Weights of a small GPT-style language model, trained from scratch on English Wikipedia.
Size: 13 layers, width 160, 5 heads of 32, MLP 512 GELU, vocabulary 664, 3.61M parameters.
MLP neurons of a small language model. Each row is named by its layer, matrix (down: output weights) and neuron, and shows model dimensions 16-111. Each number is 50 + 15 x the weight over its row's rms, rounded and kept within 0 to 99.
After each neuron's rows, "fires before" lists the tokens most often just after its 100 highest values on Wikipedia text that the model never trained on.

L3.down114:35 60 36 30 44 27 39 44 47 47 57 82 37 51 28 44 51 45 42 56 33 20 44 40 56 33 55 22 42 46 99 45 48 54 56 75 58 58 47 41 48 60 28 62 54 74 40 69 81 53 38 37 78 38 62 60 50 57 72 26 24 37 37 74 45 60 31 27 83 55 26 41 43 34 66 31 38 47 56 24 66 58 61 62 46 27 46 26 53 54 43 52 47 75 61 48
fires before: "ld", " the", "b", " to", "al", "ag"

L2.down213:53 57 34 63 43 48 51 37 46 23 37 57 51 70 49 94 53 51 51 32 23 45 31 54 57 29 54 41 75 37 61 62 37 60 47 52 37 46 61 09 44 46 47 49 55 34 45 86 61 66 45 64 49 70 57 23 60 45 39 51 54 52 33 56 57 43 50 48 53 33 23 58 52 55 54 23 32 71 27 54 50 53 35 71 46 28 34 57 59 48 42 55 62 62 84 15
fires before: "ld", "en"

L2.down253:55 44 42 62 64 64 44 48 51 50 72 37 47 52 41 43 44 50 58 48 63 56 40 27 43 58 55 39 38 34 54 30 32 53 50 37 27 57 99 23 62 49 30 45 46 44 61 57 58 29 69 53 46 40 54 61 76 59 46 75 71 27 43 66 33 49 41 58 78 56 62 50 44 73 62 26 43 38 28 52 43 64 48 64 29 30 54 73 53 27 42 54 85 58 50 49
fires before: "st", "d", "m", "an", "b", "el"

L10.down38:51 25 72 33 32 70 59 34 49 49 49 71 81 40 73 48 25 39 48 40 26 44 44 45 50 55 49 39 51 61 47 64 46 65 36 24 60 61 40 67 42 62 33 46 31 54 66 66 53 50 51 08 57 87 22 73 70 28 54 47 50 60 66 64 55 54 51 59 45 49 29 35 43 59 61 54 44 53 33 45 47 37 57 57 54 69 50 61 72 29 41 37 49 33 66 64
fires before: "al", "ation", "b", "ed", "it", "ant"

L3.down247:48 70 52 46 64 39 60 50 54 58 52 56 63 52 43 56 24 44 33 60 67 37 37 29 37 54 68 36 53 32 63 47 49 53 84 52 64 49 26 46 45 34 28 55 59 55 37 38 49 55 63 59 54 13 50 41 54 43 75 59 78 44 52 65 60 63 42 36 52 51 63 27 47 44 35 69 72 87 45 64 77 43 58 52 30 83 63 38 66 56 52 39 60 53 38 40
fires before: "ld", "en", "ain", " "

L10.down323:37 51 50 33 51 80 59 63 50 36 46 50 30 51 48 41 35 33 47 51 30 17 36 41 69 63 14 42 41 33 55 59 60 39 14 39 66 62 72 41 45 31 48 37 56 69 58 64 34 47 49 50 68 77 42 37 47 45 59 65 53 51 42 53 47 61 76 45 28 70 41 72 46 66 65 56 47 47 70 34 50 47 82 72 77 43 22 38 46 46 48 55 45 57 52 53
fires before: "al", "ation", "ated", " of", "at", "ate"

L3.down82:41 56 73 77 62 28 54 45 47 80 39 53 65 43 49 54 29 59 34 59 41 48 58 42 41 39 59 73 54 38 21 50 35 56 23 52 43 42 25 41 39 44 66 44 41 59 41 67 42 60 46 34 85 41 60 28 39 60 42 32 22 52 81 74 51 34 37 36 51 37 72 78 32 68 47 68 50 50 61 74 40 84 51 49 28 38 77 69 63 71 43 51 33 67 49 30
fires before: "ing", "c", "ign", "u", " to", "p"

L2.down63:48 65 73 58 54 34 38 70 57 82 66 42 55 33 27 67 42 39 31 52 35 38 69 70 55 15 63 61 25 67 48 45 66 35 62 43 36 62 88 43 43 39 67 58 64 32 32 34 75 49 47 41 53 45 29 38 22 31 45 47 48 63 47 54 53 48 35 69 56 20 59 57 43 53 33 46 46 44 65 52 43 38 71 75 50 47 41 53 60 79 48 35 55 75 66 44
fires before: " ", "ru", "ember", "a"

L3.down79:32 42 42 58 78 44 40 48 45 43 54 55 42 58 29 82 36 57 54 74 46 55 30 33 70 42 36 42 49 38 49 29 65 42 40 50 63 54 43 47 47 39 46 56 40 50 35 31 48 53 52 56 72 38 44 76 28 70 43 53 47 48 59 36 62 27 30 48 33 78 47 35 34 35 44 57 38 62 59 45 24 47 90 43 73 42 78 49 76 66 53 34 57 29 52 68
fires before: "el", "e", "ic", "ical", "or", "ern"

L10.down319:59 46 47 61 49 60 56 60 46 68 49 45 57 44 61 48 80 49 58 65 45 34 60 36 39 39 36 56 73 33 47 71 28 26 63 59 27 75 79 43 26 46 58 39 32 70 45 41 65 62 64 28 57 69 44 51 45 45 53 59 63 07 58 59 23 60 73 68 29 47 41 61 54 61 46 36 71 44 63 53 44 78 38 54 60 53 51 42 19 56 31 44 54 70 26 72
fires before: ",", "\n", "ad", "le", "les", "\n\n"

L6.down54:25 51 58 48 73 65 56 82 63 70 65 65 81 57 36 74 50 65 42 39 66 60 37 62 62 61 39 43 33 61 23 68 29 66 35 64 58 51 83 52 41 70 33 42 60 48 47 56 68 58 49 66 34 52 41 64 84 66 72 49 57 28 54 26 64 55 31 30 48 52 38 62 41 39 75 84 30 40 28 47 54 46 55 72 46 22 23 52 30 44 32 57 47 44 65 43
fires before: "ge", "b", "g", "an", "y", "ar"

L10.down187:37 41 73 41 24 52 57 31 44 77 57 47 58 52 33 50 64 42 29 46 31 29 22 55 68 56 46 66 45 48 71 60 43 81 72 54 19 73 77 57 65 60 46 40 34 32 60 47 69 32 52 67 40 44 62 34 46 39 73 67 57 37 62 39 56 40 32 63 32 36 42 48 52 55 42 49 57 62 53 42 54 41 44 46 34 71 43 56 67 49 36 65 39 42 50 49
fires before: "2", "3", "1", "4", "9", "0"

L8.down239:51 40 67 44 37 38 41 29 43 63 38 47 49 57 25 44 27 20 49 26 45 53 51 41 23 45 48 54 50 40 27 62 52 43 50 61 65 54 82 53 28 53 34 57 56 59 63 72 68 63 38 42 46 46 44 67 23 67 37 79 43 43 63 38 65 64 35 65 36 42 54 62 45 54 41 50 66 12 47 70 55 39 51 50 31 68 83 56 45 46 47 60 51 61 28 26
fires before: "t", "in", "al", "her", "en", "an"

L6.down25:45 30 58 56 35 31 56 52 53 40 52 40 20 59 34 35 43 39 36 81 70 37 22 50 51 53 49 75 44 58 28 69 78 39 50 25 38 56 34 48 38 68 46 43 67 28 64 50 27 44 47 73 35 49 64 84 46 50 18 55 62 57 35 44 79 58 54 44 34 51 37 31 77 38 57 38 60 60 64 42 38 42 76 66 28 18 45 72 68 40 49 62 57 34 32 31
fires before: "ot", "el", "\n"

L6.down227:61 58 57 47 37 34 41 62 72 40 48 47 62 57 29 62 44 66 55 50 59 60 56 30 20 64 38 42 42 29 61 24 62 34 58 56 51 57 38 56 34 31 55 41 54 51 25 60 41 48 71 70 65 87 48 49 59 29 58 57 50 53 52 63 66 68 27 43 52 51 63 34 34 01 49 77 42 46 87 46 39 44 32 39 60 20 37 53 75 37 60 49 47 35 55 71
fires before: "ited", "t", "iv", "ion", "it", "e"

L2.down297:22 44 69 68 54 33 41 61 48 41 65 21 40 49 38 91 17 34 41 48 45 24 63 45 58 51 50 65 60 54 57 29 59 42 62 60 52 34 55 44 55 71 67 50 43 27 19 60 61 32 58 67 61 55 40 45 48 35 51 38 80 59 29 52 60 37 51 48 29 21 80 34 40 84 51 06 43 30 57 49 36 56 42 47 62 53 75 58 74 81 70 50 62 42 75 36
fires before: "ru", " ", "ember", "ent", "ust", "r"

L8.down511:67 55 35 34 51 62 94 78 45 34 41 67 44 38 41 36 70 48 53 35 63 53 41 24 35 86 58 70 68 76 60 52 66 58 41 49 48 40 47 42 74 12 74 38 61 55 76 31 25 56 43 74 67 50 30 63 55 44 44 32 69 59 25 41 59 49 54 41 41 54 51 52 48 54 56 50 62 45 10 42 50 29 63 53 42 33 48 61 41 37 46 53 54 30 46 80
fires before: "\n", "\n\n"

L10.down21:57 41 59 54 61 22 35 29 29 59 38 46 35 50 45 39 20 59 38 61 44 45 65 43 47 62 72 24 41 31 52 50 69 55 35 60 50 66 70 57 72 45 44 41 51 46 34 57 50 74 22 34 56 63 49 31 58 48 67 57 70 32 68 40 72 24 55 64 37 18 69 52 70 39 71 62 49 35 60 76 59 40 43 51 69 57 51 56 38 41 76 35 41 32 51 51
fires before: "t", "her", "k", "s", "ed"

L7.down191:41 68 51 46 52 42 66 35 32 71 53 49 50 41 45 40 67 31 51 67 32 61 61 52 48 82 32 62 55 61 22 33 68 65 41 10 46 39 40 30 52 60 56 60 96 49 52 31 47 32 47 55 86 43 36 51 37 64 47 54 40 63 51 40 39 24 62 32 40 53 51 54 44 31 42 20 45 54 56 61 24 61 58 55 14 40 30 69 58 36 56 36 28 42 50 42
fires before: "er", "are", "\n", "on", "==\n", " l"

L6.down79:53 55 41 59 66 33 13 33 47 66 45 51 68 44 52 75 46 51 54 58 26 44 47 72 48 67 64 68 56 43 39 68 54 35 72 65 40 69 42 53 54 46 51 51 42 46 16 54 76 54 40 49 41 62 39 13 37 59 36 56 52 79 44 44 46 71 60 53 43 51 53 21 61 42 72 58 22 53 45 56 29 92 40 37 57 54 67 44 60 44 42 51 56 50 21 05
fires before: "v", "d", "l", "c", "p", "ign"

L3.down314:47 78 44 65 21 33 51 36 41 52 55 45 61 37 49 53 59 19 39 57 45 54 49 39 44 89 44 44 70 46 34 61 73 62 46 54 54 66 50 65 50 30 72 27 35 52 56 44 55 56 57 88 64 34 20 17 65 86 58 68 42 62 41 61 27 48 37 72 51 33 43 57 86 37 55 55 49 42 30 50 36 53 50 53 47 49 42 65 42 51 61 32 55 33 52 46
fires before: "t", "p", "g", "v", "j", "d"

L8.down220:45 61 59 44 48 59 56 18 39 41 58 54 64 55 54 65 45 29 54 42 40 52 33 31 49 32 59 65 52 54 53 51 33 67 28 43 60 38 25 55 48 64 49 63 78 50 35 53 32 64 58 54 28 60 35 43 70 61 41 39 27 39 54 74 53 46 63 35 54 63 24 29 49 64 49 40 40 33 68 42 61 33 82 23 61 60 67 64 60 47 38 58 42 35 61 51
fires before: "en", "n", "ions", "ish", "c", "ce"

L10.down256:60 75 50 73 56 55 74 56 67 45 77 63 63 27 32 55 62 36 50 70 35 55 67 73 62 46 59 48 42 61 66 57 41 58 67 59 37 71 82 44 62 51 22 43 52 48 59 40 24 45 29 39 29 52 47 57 61 40 39 22 58 31 36 41 55 12 52 25 54 36 28 41 43 44 72 31 70 53 79 30 51 51 58 17 42 68 52 63 48 50 44 57 35 50 59 29
fires before: "2", "0", "4", "3", "5", "9"

L7.down372:35 33 55 47 27 46 49 59 67 23 22 51 41 34 32 45 52 47 51 48 38 44 42 75 37 37 39 48 81 41 89 51 52 50 52 55 29 75 57 64 79 52 74 58 72 58 39 48 73 68 43 67 56 60 36 60 36 42 59 56 66 51 47 48 44 26 33 48 45 35 39 21 53 60 67 54 60 43 50 64 62 27 45 64 57 93 67 39 68 39 54 36 53 33 54 37
fires before: "ed", "ing", "ment", "w", "ure", "or"

L7.down127:71 50 68 59 57 63 49 40 32 59 52 77 89 34 34 50 35 24 47 38 64 42 48 56 58 57 49 21 24 49 63 60 30 34 53 33 48 54 34 53 40 74 50 23 34 37 34 35 52 33 61 75 58 57 45 95 67 34 57 51 76 60 52 59 68 55 50 32 68 55 58 25 55 43 39 77 54 49 43 25 70 54 27 71 70 76 51 32 46 52 28 47 60 35 50 22
fires before: " ", " and", " s", " b", " whe"

L3.down239:60 53 71 49 51 59 44 48 54 38 59 58 63 46 64 29 41 53 77 50 60 44 73 51 26 31 53 46 56 76 29 43 30 37 56 53 37 53 64 55 38 42 41 48 42 86 53 69 54 43 40 46 52 49 32 51 44 43 31 12 52 59 42 48 26 53 49 55 42 47 71 57 21 59 50 34 33 49 72 52 49 25 80 82 53 60 51 36 52 48 49 31 43 49 46 98
fires before: "w", "he", "ur", "il", "ire"

L10.down111:59 59 28 68 80 35 60 62 22 18 45 51 59 68 68 65 71 33 50 36 49 53 57 47 54 53 51 71 73 65 72 60 48 56 58 69 18 72 31 59 72 35 70 25 50 48 46 31 29 59 43 53 33 39 67 51 47 59 68 76 63 36 66 52 37 46 34 45 49 61 57 38 26 58 62 45 44 53 79 68 50 51 46 18 39 67 70 35 53 40 31 59 36 46 39 32
fires before: "t", "w"

L7.down172:53 48 43 45 34 64 46 65 51 51 82 26 25 42 57 41 61 34 31 62 55 42 74 28 31 72 38 34 32 85 50 53 63 42 43 46 68 35 52 64 55 54 59 59 54 38 25 84 57 55 46 47 52 34 51 34 62 38 67 67 55 39 36 49 40 32 60 73 49 42 42 59 35 43 40 38 85 41 36 52 44 56 44 67 62 70 42 27 46 58 43 56 59 24 40 60
fires before: " ", " T", " V", " Y", "\n\n"

L10.down330:62 49 60 74 33 46 80 86 37 39 52 47 62 54 49 25 63 29 37 60 73 53 50 14 48 61 35 46 40 83 63 40 53 33 50 33 34 46 30 53 51 64 55 34 30 54 44 70 36 49 40 48 67 41 46 64 44 33 70 73 55 28 67 51 69 15 42 51 49 71 63 44 65 73 58 37 73 69 64 36 70 46 36 79 35 50 55 74 66 64 60 52 43 25 30 66
fires before: " ", "\n\n"

L7.down20:84 54 25 38 13 37 56 38 56 60 47 47 19 43 60 60 43 36 47 45 38 50 49 48 41 57 39 39 36 59 66 27 37 65 34 39 70 20 46 57 60 77 41 55 59 44 64 76 69 33 41 74 45 46 37 64 78 48 69 73 38 57 48 60 29 44 40 39 63 45 62 70 72 63 23 64 56 38 57 44 45 51 48 45 62 92 59 68 75 47 44 38 54 56 67 54
fires before: "ed", "ation", "er", "ment", "ers", "ing"

L10.down383:50 29 38 56 41 58 41 55 57 52 36 48 59 55 61 69 54 53 52 46 29 79 44 32 44 42 23 41 29 34 32 43 38 45 56 61 40 61 46 62 36 43 71 14 46 43 66 22 17 50 45 38 74 40 42 57 63 44 53 49 69 29 43 46 39 77 23 55 53 52 47 22 30 66 57 44 78 64 68 58 48 39 88 35 62 51 52 69 48 52 47 53 36 51 40 55
fires before: "s", " of", ".", " in"

L3.down71:55 51 49 54 39 21 33 53 31 62 36 49 43 60 34 61 40 74 72 52 39 35 54 16 50 29 26 57 23 70 44 51 47 55 71 68 59 33 59 70 50 51 48 18 36 24 58 55 56 65 44 65 51 62 45 63 49 70 42 75 18 65 68 77 63 57 44 60 35 40 44 35 60 22 59 61 71 61 57 54 49 16 53 22 31 39 64 57 55 52 20 49 44 81 53 71
fires before: "ber", "b", "m", "an", "in", "ited"

L7.down33:42 42 43 50 51 33 51 85 50 45 72 36 18 45 97 42 54 42 29 68 65 52 75 51 38 53 54 78 54 52 73 40 50 42 21 40 61 56 58 59 37 45 51 69 41 55 54 44 13 52 57 56 47 48 43 39 95 53 12 56 21 43 60 63 31 47 68 43 52 41 46 41 51 11 17 58 99 41 41 48 51 47 51 54 65 18 60 50 49 61 60 22 55 59 81 58
fires before: "is", "ree", "r", "an", "os", "ro"

L8.down504:30 63 60 60 44 35 35 79 60 43 75 45 59 48 12 51 46 31 15 47 58 46 36 55 69 61 40 64 92 49 68 66 50 32 52 55 59 56 54 55 38 52 33 49 61 00 43 35 45 26 55 45 51 65 45 73 46 38 60 32 58 50 26 64 46 74 52 47 43 55 45 46 59 64 29 58 45 49 27 49 41 53 39 75 41 33 42 64 63 25 66 45 37 24 44 55
fires before: "ied", "ic", "own", "y", " to", "ul"

L7.down352:30 65 48 62 57 40 66 28 41 53 47 45 65 27 50 54 48 49 39 53 40 66 57 26 47 75 66 70 50 41 52 67 41 38 50 42 30 32 45 44 43 79 74 89 64 47 73 26 52 42 33 22 41 56 40 48 16 75 54 39 52 58 26 49 71 63 39 68 59 58 52 60 52 49 53 47 52 52 44 89 62 53 61 37 31 44 55 74 26 65 48 51 29 39 55 52
fires before: "f", "en", "g", "ing", "st", " to"

L8.down499:72 52 29 49 71 55 49 63 41 73 45 38 26 67 76 67 27 47 53 57 45 46 41 83 38 45 53 73 63 71 44 79 43 26 11 64 47 54 29 72 66 56 44 67 61 36 53 67 93 35 52 34 51 44 52 49 34 53 65 35 64 38 55 26 56 43 55 36 47 37 49 41 31 46 43 92 78 28 33 46 62 41 45 50 49 60 59 54 28 57 32 37 66 51 62 31
fires before: "um", "ew", "e", "ame", "or", "ational"

L7.down333:37 27 42 40 63 31 63 58 50 79 84 67 48 58 41 28 28 68 61 48 41 31 61 24 49 75 38 57 48 57 47 34 49 42 78 39 38 56 58 31 50 42 46 55 39 50 44 60 57 50 64 71 46 54 50 57 75 60 49 41 51 63 81 55 41 66 26 30 26 37 33 72 69 36 53 49 25 35 29 58 58 52 47 59 45 41 43 39 40 78 33 62 55 42 55 58
fires before: ",", "t", "ter", "i", "er"

L7.down461:76 42 30 53 44 42 51 51 52 48 58 33 55 56 60 63 00 29 41 65 30 54 66 49 59 54 58 52 57 47 52 40 59 61 32 41 72 50 47 51 66 51 49 31 37 44 34 15 46 70 30 59 72 50 44 64 40 09 32 16 57 78 43 42 63 35 49 78 54 62 43 46 28 49 50 69 43 55 07 40 49 73 36 37 36 49 49 45 34 45 84 44 10 52 42 56
fires before: "al", "n", "s", "p", "st"

L6.down434:19 31 47 47 54 53 60 73 17 71 52 60 48 75 28 77 39 38 48 54 34 34 50 38 32 44 39 49 54 78 15 44 41 59 23 50 56 66 34 25 28 31 38 41 41 69 40 70 25 48 41 56 51 82 45 42 58 38 64 54 65 56 67 38 67 50 58 34 55 36 47 71 75 58 45 38 38 39 30 91 55 57 27 16 57 43 69 80 63 43 62 62 43 31 60 41
fires before: "ies", "er", "if", "n", "ial", "i"

L2.down296:18 53 55 34 32 28 35 53 56 47 51 17 48 50 68 50 85 54 42 54 54 48 61 63 21 35 34 24 69 58 70 37 14 45 29 56 47 58 29 48 37 45 36 49 34 32 67 49 78 50 47 68 38 61 56 56 30 67 48 72 47 63 58 71 61 59 36 31 68 62 77 81 58 63 35 37 53 55 41 65 50 68 59 28 57 39 72 67 50 68 19 54 39 54 50 45
fires before: "ia", "a", "er", ",", "ing", "ow"

L10.down44:30 53 77 25 37 44 58 74 45 51 55 58 37 46 46 46 70 36 74 67 38 32 35 51 64 25 41 53 53 49 42 37 63 50 41 70 11 66 47 31 33 44 42 62 55 41 63 39 43 55 42 56 45 41 74 61 63 58 31 45 57 63 62 37 66 64 73 48 51 46 46 69 23 47 44 43 52 45 45 44 45 45 81 35 10 42 59 63 52 65 68 41 28 58 28 46
fires before: "ia", "ot", "e", "i", "ian", "k"

L8.down386:51 34 62 94 41 34 41 66 44 81 42 56 58 29 54 62 59 65 53 30 46 53 35 38 29 28 73 60 60 72 66 48 49 44 68 51 45 62 62 40 24 68 67 41 46 43 09 26 42 50 41 30 77 63 45 62 61 37 41 47 70 44 56 50 30 26 74 57 30 39 59 45 67 70 43 46 43 74 31 57 29 53 62 60 77 50 61 45 51 59 52 19 37 42 41 68
fires before: "ure", "3", "5", "0", "2", "4"

L6.down29:35 36 50 53 61 32 60 48 52 72 65 54 60 75 49 65 16 58 45 45 45 66 46 72 28 25 07 25 26 55 35 47 60 20 44 63 57 74 46 59 35 49 72 26 28 45 42 60 38 28 27 46 70 51 37 33 68 61 55 36 43 33 43 51 42 61 45 43 67 33 64 45 59 67 66 64 62 42 36 72 47 87 34 28 58 63 24 24 50 50 59 48 46 62 78 46
fires before: "al", "ated", "k", "ation"

L2.down496:64 80 29 78 68 59 66 55 28 17 62 30 52 63 63 43 72 50 09 83 37 74 34 40 52 64 58 65 62 59 83 43 39 60 54 42 55 20 52 64 47 59 49 61 45 30 45 25 52 45 74 60 52 31 60 17 74 48 38 66 60 40 59 49 27 50 46 36 68 64 45 32 44 43 60 56 65 57 22 23 51 57 57 48 54 10 51 72 72 60 44 36 61 41 48 56
fires before: "ic", "an", "le", "et", "ied", "os"

L2.down67:62 64 54 42 48 15 59 62 58 38 69 46 35 65 66 31 29 43 21 45 64 46 64 43 50 71 80 53 38 61 45 46 36 54 39 17 61 32 64 33 40 68 54 59 24 61 63 59 38 99 24 51 40 45 26 45 51 48 50 57 51 46 71 32 38 52 59 55 55 50 59 62 46 35 58 77 43 50 14 55 57 55 47 52 54 28 58 84 41 32 50 46 50 50 53 47
fires before: "l", "an", "ut", "on", "et", "os"

L10.down355:56 28 46 69 67 44 43 58 78 19 76 65 65 53 48 37 24 70 61 39 68 44 80 76 69 61 50 29 45 66 33 47 63 57 68 21 23 73 69 45 46 43 42 49 50 56 80 70 47 62 50 65 61 52 58 48 46 29 53 61 80 38 26 32 35 47 34 35 81 56 57 45 45 53 21 78 44 64 41 79 58 40 63 45 56 59 45 52 23 49 22 37 41 23 59 43
fires before: "ence", "ment", "er", "ers", "ent", "en"

L3.down309:44 67 67 52 45 51 46 52 35 42 34 32 29 27 43 44 47 25 67 41 67 52 35 45 47 74 49 44 33 45 27 51 74 38 51 67 51 51 66 82 55 50 49 58 77 42 27 68 77 50 43 47 35 42 24 46 76 43 49 55 44 52 53 46 64 66 34 70 50 60 78 47 48 48 42 50 60 43 50 35 18 54 39 49 56 47 36 59 57 52 52 50 61 16 31 51
fires before: "e", " the", "es", "ing", "t"

L2.down464:51 59 29 57 79 33 45 63 50 75 50 33 61 52 60 58 44 39 31 51 71 56 45 50 56 70 37 45 38 32 57 42 64 52 61 39 69 45 46 23 57 77 53 46 40 31 07 70 38 45 41 29 51 71 63 45 26 41 60 62 64 83 33 43 50 48 53 57 39 58 37 39 63 40 44 59 62 53 77 48 61 34 53 33 70 45 68 60 66 54 33 37 69 26 54 52
fires before: "ary", "w", "her", "p", "d", "ct"

L2.down487:51 37 39 69 76 33 36 79 41 53 65 38 55 28 52 48 31 60 47 41 57 56 76 51 46 77 83 52 50 44 69 60 34 39 66 47 67 57 44 47 43 40 55 28 88 89 61 30 28 56 46 28 39 09 84 48 54 39 60 62 40 36 53 35 56 34 54 52 54 55 44 49 53 51 59 50 22 51 34 45 26 44 51 68 26 51 65 36 75 49 72 66 46 53 53 51
fires before: "am", "er", "t", "d", "et", "e"

L3.down200:62 46 38 60 45 37 49 84 47 46 44 51 34 39 36 75 31 54 44 38 50 38 63 44 65 29 42 48 39 34 45 55 51 44 62 50 18 52 49 39 41 39 34 45 57 39 59 41 63 69 69 62 36 45 59 32 55 30 49 41 57 44 63 63 43 55 64 66 65 55 31 46 34 62 29 60 43 59 59 10 59 60 69 47 24 45 30 52 59 44 58 70 67 57 56 57
fires before: "ot", "m", "o", "t", "r"

L2.down56:55 41 48 42 56 61 43 37 45 67 71 48 42 63 54 54 25 50 41 67 12 49 60 54 88 45 85 33 31 74 23 65 76 80 39 53 26 54 53 57 39 63 50 23 42 29 71 20 26 66 53 36 61 70 50 63 48 41 33 42 63 82 15 37 45 24 32 54 46 22 63 41 48 54 40 69 43 49 49 66 52 79 58 48 37 63 28 45 33 39 47 68 59 40 48 58
fires before: "ent", "er", "x", " /", " C"

L2.down107:41 53 35 69 44 35 74 27 49 65 39 46 43 65 35 85 47 52 34 43 56 55 42 79 34 55 49 70 40 28 31 82 76 67 53 47 70 50 52 44 40 53 91 24 65 47 21 39 32 39 53 45 53 37 27 61 43 66 39 46 59 77 54 60 58 26 67 41 56 30 28 55 45 51 51 51 78 65 64 45 38 44 47 36 40 57 49 50 54 48 56 13 50 50 53 51
fires before: "ary", "ly", "ct", "e", "an", "pt"

L6.down212:68 54 38 44 56 34 66 56 51 60 46 61 59 61 47 38 49 11 35 35 09 53 46 19 51 42 61 81 65 47 58 60 53 38 57 77 40 26 38 74 45 59 75 40 44 08 12 57 31 45 55 53 86 54 19 65 59 70 60 48 37 43 47 63 46 35 47 53 51 40 58 37 62 64 50 36 41 34 46 39 32 42 60 58 65 73 50 68 67 67 52 45 66 30 55 35
fires before: "ing", "2", "ce", "c", "4"

L8.down96:44 28 62 51 42 64 54 28 40 36 43 44 60 59 65 53 46 74 43 44 20 82 69 40 39 35 69 71 59 28 28 13 40 59 62 55 55 61 43 68 43 50 48 50 21 41 52 46 47 70 51 29 62 50 49 53 42 70 55 35 48 45 51 52 74 39 70 69 40 58 26 42 43 53 35 49 36 09 34 58 61 55 29 49 82 33 41 62 62 41 82 52 53 44 34 47
fires before: "al", " of", ":", " |", "s", ","

L10.down25:40 32 62 69 50 42 13 48 60 70 56 49 54 24 37 48 51 76 47 63 65 52 55 65 28 46 68 34 38 61 36 38 22 26 57 41 43 52 57 61 46 32 41 46 45 54 21 49 65 50 60 60 71 59 56 36 61 56 41 54 39 81 67 44 26 32 20 31 40 50 40 45 07 49 52 60 50 55 60 53 33 68 45 62 51 58 25 70 66 54 54 47 55 50 30 53
fires before: "ch", "ec", "d", "v", " Ch", "h"

L2.down332:69 48 46 62 31 19 56 44 69 37 54 59 73 54 74 48 30 66 67 53 67 73 63 78 23 50 31 51 61 46 21 27 29 56 48 68 74 43 53 33 65 31 57 46 39 71 56 66 41 35 40 78 34 43 53 54 31 64 34 54 43 57 82 48 73 44 39 52 59 69 61 29 57 60 61 36 46 56 58 59 32 60 40 36 46 48 65 42 45 40 26 47 40 51 73 38
fires before: "ary", "le", "al", "e", "ip", "k"

L6.down398:91 40 74 47 56 42 52 36 56 44 45 26 82 50 40 57 32 44 49 69 54 41 51 53 35 50 32 54 35 48 54 41 47 48 57 45 59 62 57 57 39 38 12 47 74 42 53 42 33 30 62 84 74 65 43 38 52 29 23 47 37 25 50 83 52 61 41 65 57 35 71 38 47 53 26 65 23 76 28 57 47 47 47 36 46 61 54 33 78 58 52 67 76 58 48 57
fires before: "ates", "ion", "ch", "e", "ist"

L6.down382:34 47 46 47 29 71 66 74 55 40 71 50 72 30 40 42 56 45 15 53 35 36 36 59 49 67 72 65 63 42 43 42 43 50 48 63 54 41 40 25 40 41 43 62 66 37 53 62 56 58 31 64 01 42 54 48 30 57 35 48 43 77 54 62 24 40 89 53 50 40 49 58 53 54 51 69 33 63 26 54 62 47 62 41 57 35 50 76 62 51 48 42 41 28 42 70
fires before: "y", " to", "ied", "ed", "le", "es"

L2.down463:69 49 45 59 36 59 49 52 62 68 47 62 48 65 57 44 70 52 26 78 66 58 33 35 36 43 23 57 52 54 56 50 60 45 13 42 55 39 49 32 35 41 66 38 47 56 49 47 19 21 69 63 51 47 58 61 57 29 43 68 75 43 47 55 51 48 18 38 33 64 52 31 47 85 64 42 53 48 37 52 12 42 55 43 68 43 71 63 44 57 66 59 44 33 23 66
fires before: "\n", "\n\n"